From a checkpoint of a small transformer trained on Wikipedia.
Training: a variant of Adam for these matrices, 868M tokens.
MLP neurons of a small language model. Each row is named by its layer, matrix (gate and up: input weights) and neuron, and shows model dimensions 96-191. Each number is 500 + 40 x the weight over its row's rms, rounded and kept within 0 to 999. Numbers have three digits each. A neuron's up and down rows have the sign that makes its largest values positive.
Before each neuron's rows, "fires on" lists the tokens most often at its 100 highest values on Wikipedia text that the model never trained on.

fires on: "Ch", "r", "ch", "• ", "Har"
L5.gate331:461514478533455449465533548470521523494446472553470517514555483543512512525553485469462480465472556525475545477512523540526551507544576532485427555472464494568408432534528561589502520498492514551485535568570467541561426448521475510427507502533485459551523502516505496528509565488581528482
L5.up331:445504542505512509476506469534531448465558513497509569525412514506520575435474454475457496412481446486513503546467486472515440422472494424547429470523457536523534506585516520520472461502502468464506472560489448489455485607534497498496508548532467539434466450439494529504534466489425512485

fires on: "that ", "which "
L5.gate847:529494453512483420462590468416414449478565507521538489516512453504526552457512467487439510518514482536474510483467556449509557453444503569452555569521548419472414486524499481445443543475470508489534448521537523426590439476490436484519466509499556496544492534418520492468501467436494495451
L5.up847:515516554516480441535598498484553505486540458519479527434526503477513495403501533533493460452524538465537551482485510478532496527551477495506465507470459432476495435547500462531457519447492496481510552450493485496488450500571509527455559492416535433578515433481474507445522437486511579505

fires on: "during ", "Wal", "During ", "Fer", "after "
L5.gate941:506502456526497492547547476509493528482485426540444560453445464457488546471466506500506481493495506531556564484526443494486416516462584531449555590470498597503516501530504578482601540475524471556551523561467533525535597499480461458436535512478549465510486497504451506496525533499537549432
L5.up941:501521507554501565432559500609543477504429505497473465486553572501463575455480433528483519478508488503540460565503510505458475475440478485449607445468490472471560554560560490460522438526462540520511462556506557495574545399443457484474455512550520572532536511468481499441492490532469436544

fires on: "| ", "199", "198", "@ "
L5.gate849:588599535542560548564595508446543509518490531466520511436482550440464539508518510543523443455567472527538512495539483421496484503448517493470473489516520525540485427496488451485530457444525475523557453460502504541467505525482523500484514546468458562495551471506530570575463510475522519464
L5.up849:466469607506506461491498554563464478530483584443500482510499529529529488475542559517437492515464478532441424446476530521432534505574452544457455433518510549461489566590540493474492471504451477528493444524556465477508491393521514493504523474471496606486536473520519502564526435523505419548

fires on: "the ", "The ", ": ", "r "
L5.gate75:496521516511560478494509504497458636547406445516506483482463474562477595556593518446508518535547476509446494521535482503448447433534512491484494503494473504534462535522488509473528471511491503461484529511488575445556451454527540532541494481448499444500528538545536521483506486470573545502
L5.up75:418494508486530427511512515490447461518451499478492459518499551527448403581517567543502490496526506531571474484486561591567478536538503539464450522544456484480479439526538527491455437446526542500478422540518508480503493572470534468478469502426479478563453417454485488467424494508473544490

fires on: "con", "Un", "Per", "Mer", "per", "ref"
L5.gate766:536517491434477510444475497557564449472507514488432483512435476536576528443561457528525536490501387499562523573466476461521504422502483517506500415475560531549540469516510454512594595485467546553510490454529521483489554447513540506527479537507492548546586484541471460570549462499462489524
L5.up766:521459521503467520531460511486493475513535544477519478481434478421489496442503469468515458476487502477546432534542421468522470541486503540502542550507415570520485622480432582530527515588512478534493521496378569469461468495485525463517547493449493583415483528500529469515489513532537532515

fires on: "| ", "u", ", ", "t", "the "
L5.gate658:482491497529590567565508517487486515489463536475477504485460459548509510519510455435543476497536556504518472519495475457491534508563490525524504430526562429532503504446459459457512480462544506539442472510490443517515489460401500438490455502425439539490478440531453527506498512513468444466
L5.up658:507454486463546525501471495506499473431493497468503524481430542536535496504479508480486498481467533442450568547549508554568473478484532544484503516557464523541500544381471537499458451465467445509512479549504523546414503474417551463520477458467494463465525495493447499489492471508500496437

fires on: "I", "hand", "sou", "lov", "escap", "strugg"
L5.gate496:475484500513487475485537458489518505552436514547482470462570417446522472576533564505462523497543460479458515516572453460422447528480562494531511469501516596433420506586524500479583536493452533540476524583429452485479517541498525525487567444517534470510530517523541503524541467522509514464
L5.up496:460439474508528412484499541503504551491423542497531484452488491575513492503521483548485462488529508441525538479526480544494504431510448501536472524491516539494478480482548539485477432507466561557497470542497462466487528530460478575394535556549518466521432544431451468487529483514502430535

fires on: "\n\n", "\n", "8", "condi"
L5.gate517:470547569593495552540479488459500491499511502404455442504498469527508534520519565469542491495433511509507465448495473528479544466419446453480448477483403553564541450480471529556524465440574555512441490504513489561475500593461506514495495575445531530492574516550523461461522465486478512461
L5.up517:505416450556534484451477499486411471488484512498533446515467524565514516482523560470415435515488430602565512497420446438465462497436549490504422556450478527458495475460462498490542528522478473495497482462490472487482492479495547507453521456461454479539531479455497520528503424513547530522

fires on: "I", "V", "P", "T", "st", "Paul"
L5.gate819:513473493508442488470524436498547498565449516484541487532437468523461461497518476496536556586538487461445586495451469484472549457509546537446457440495400474561542483539447490456487464484496543529517553533485503431557449509465498507469467497544525488578428483443434552509509502614465497520
L5.up819:533503555513488500478431478466476576514493533471511480465562471474481459518539525509503450578479482519509480509499543505445477497503516540609499537574495436508469463481518568557454560501462564481510467529582449458546495492419502474460518504476548481595461438517485455530552518460447518516

fires on: "dis", "und", "der", "hon", "her", "vis"
L5.gate130:531488509573463543473462479521478474512484539455537530546528493477535546532490518493476434538474459531523431495494499453471494484488494532459559496553471429525429461489470567537472501484549432464491490507462588593495519454550450540568460489487514513478545457539492484460537527465432520491
L5.up130:528488404547452441456499515482484486452549542442510504503552502447552507485495570509410452473495490522516565434522469564563543448501527519431480485541544478540563450544493514578445499537518489484584505487482542484461439493547551443472528554531547464532503495552431484498460521514488562503

fires on: "to ", "help ", "back", "would "
L5.gate800:500526461445540503475544453432466432470471526542471571524519539442517549563505518458455466508493430491478462490502549500542543515448502563507479493531484515546539533561558503432457413455531512497560476443469524460475468461494552441502496550550496515554594548555532449478508428538481539522
L5.up800:538549515472498471562527448569434488463499456510483484445540542456496519521530466471497507582535483502493444436478458571520478511444561495505494525585550515537518509511495440486440531525493547469536497484490487446504430524538530460506389497521510518550487512514503467434485416472484588489

fires on: "H", "h", "ak", "ik"
L5.gate487:556494454499495490470487452506516481454520494515562555497456454513455491465494537439502514566514484460539421433531566486456485516492477501461482552498471511437586489467543527549462454473483453501579570569443475505546485511385460436492495459527401545540473486527473495488470488470514502480
L5.up487:425474504456511459490559499481551554554498477436502555383486553466522456468419500508494482535514483552450496470585549494461498495513487419525474496517491431421541528530594478475534467576496506533495502464466527491462480532562422473524511464538410450474509476540467506558521479544547488543

fires on: "\n  ", "When ", "U", "While ", "As ", "Although "
L5.gate455:489474443455571544539523480518574537428474487514467498447478503419479487515455497467458534515522466445542499503447507496507479453474527471519553568461453469502522497534477540588482490522481498568462473563456514546451492526546448492527555499485449433509565459566517571553472516493481471438
L5.up455:504504460531484478469580480435545489504519469530487400491456461482492525493496410430495500568600468533493554464526477491554515522522480512508406485474515552517531481487424458447534607568513509507488533556468519509530456480440463511494489528588544488585533560504465521595510538519564525481

fires on: "C", "cap", "Cap", "ug", "ief", "alist"
L5.gate643:494546557393524549544473498529505486462464476507471459534503515424495460477495517511475501490515542491594464528485480431516479440407387462479559479549505508478492520505540522497451460499485528511523524533543455594519541539497455546519481522502460465525499500479528494582531466470530482512
L5.up643:483510523449552548482439518520522503468573555474518472551516475535510469517550535514503443438554550459525508508449514505523417467479526433500500453524491547499523518493508561472483560539525517445451510484559469392472534503567513547470528519462561515457507507546511570538520507636511477527

fires on: "Br", "Gr", "Pl", "Me", "Kr"
L5.gate95:444510483526496480526511595500524514457475451493480456464466469542479518443511470450532533522411477475509563496466466487479521509477563495567477516490504477458510556533494537526495492496545475553412451504505534506515489616480550460497494483478480533559575511537464523544538471498544480592
L5.up95:518450485536448497495509465449561443517554498522477512434525516621500478497491475547525516494457506585576521541474448478565486503507540509477439554442399508517504448489487491547586439542533452534516526494502541549576517530491501500511565470498489518471461445393406433549417453500479494484

fires on: "several ", "these ", "other ", "various ", "such ", "These "
L5.gate605:482472431483497543452565503540537528514466469482524525424495483488526541498571500466490508477513531480484501503494489496435520507536485503610504538513421497546467544472457490443469426476451482478483469477472510502462470563485529498571510445530491501454485441473537431551495505455582505464
L5.up605:432535510460504555521505481522475544482436469473470539508553557475541531497472534524512464546500555503481546481517506528519540465545485546544526491511396509496464578446421543480498487453519508412477451475507495471503503490506553522560515529509460506517526481474434473514528498507548429472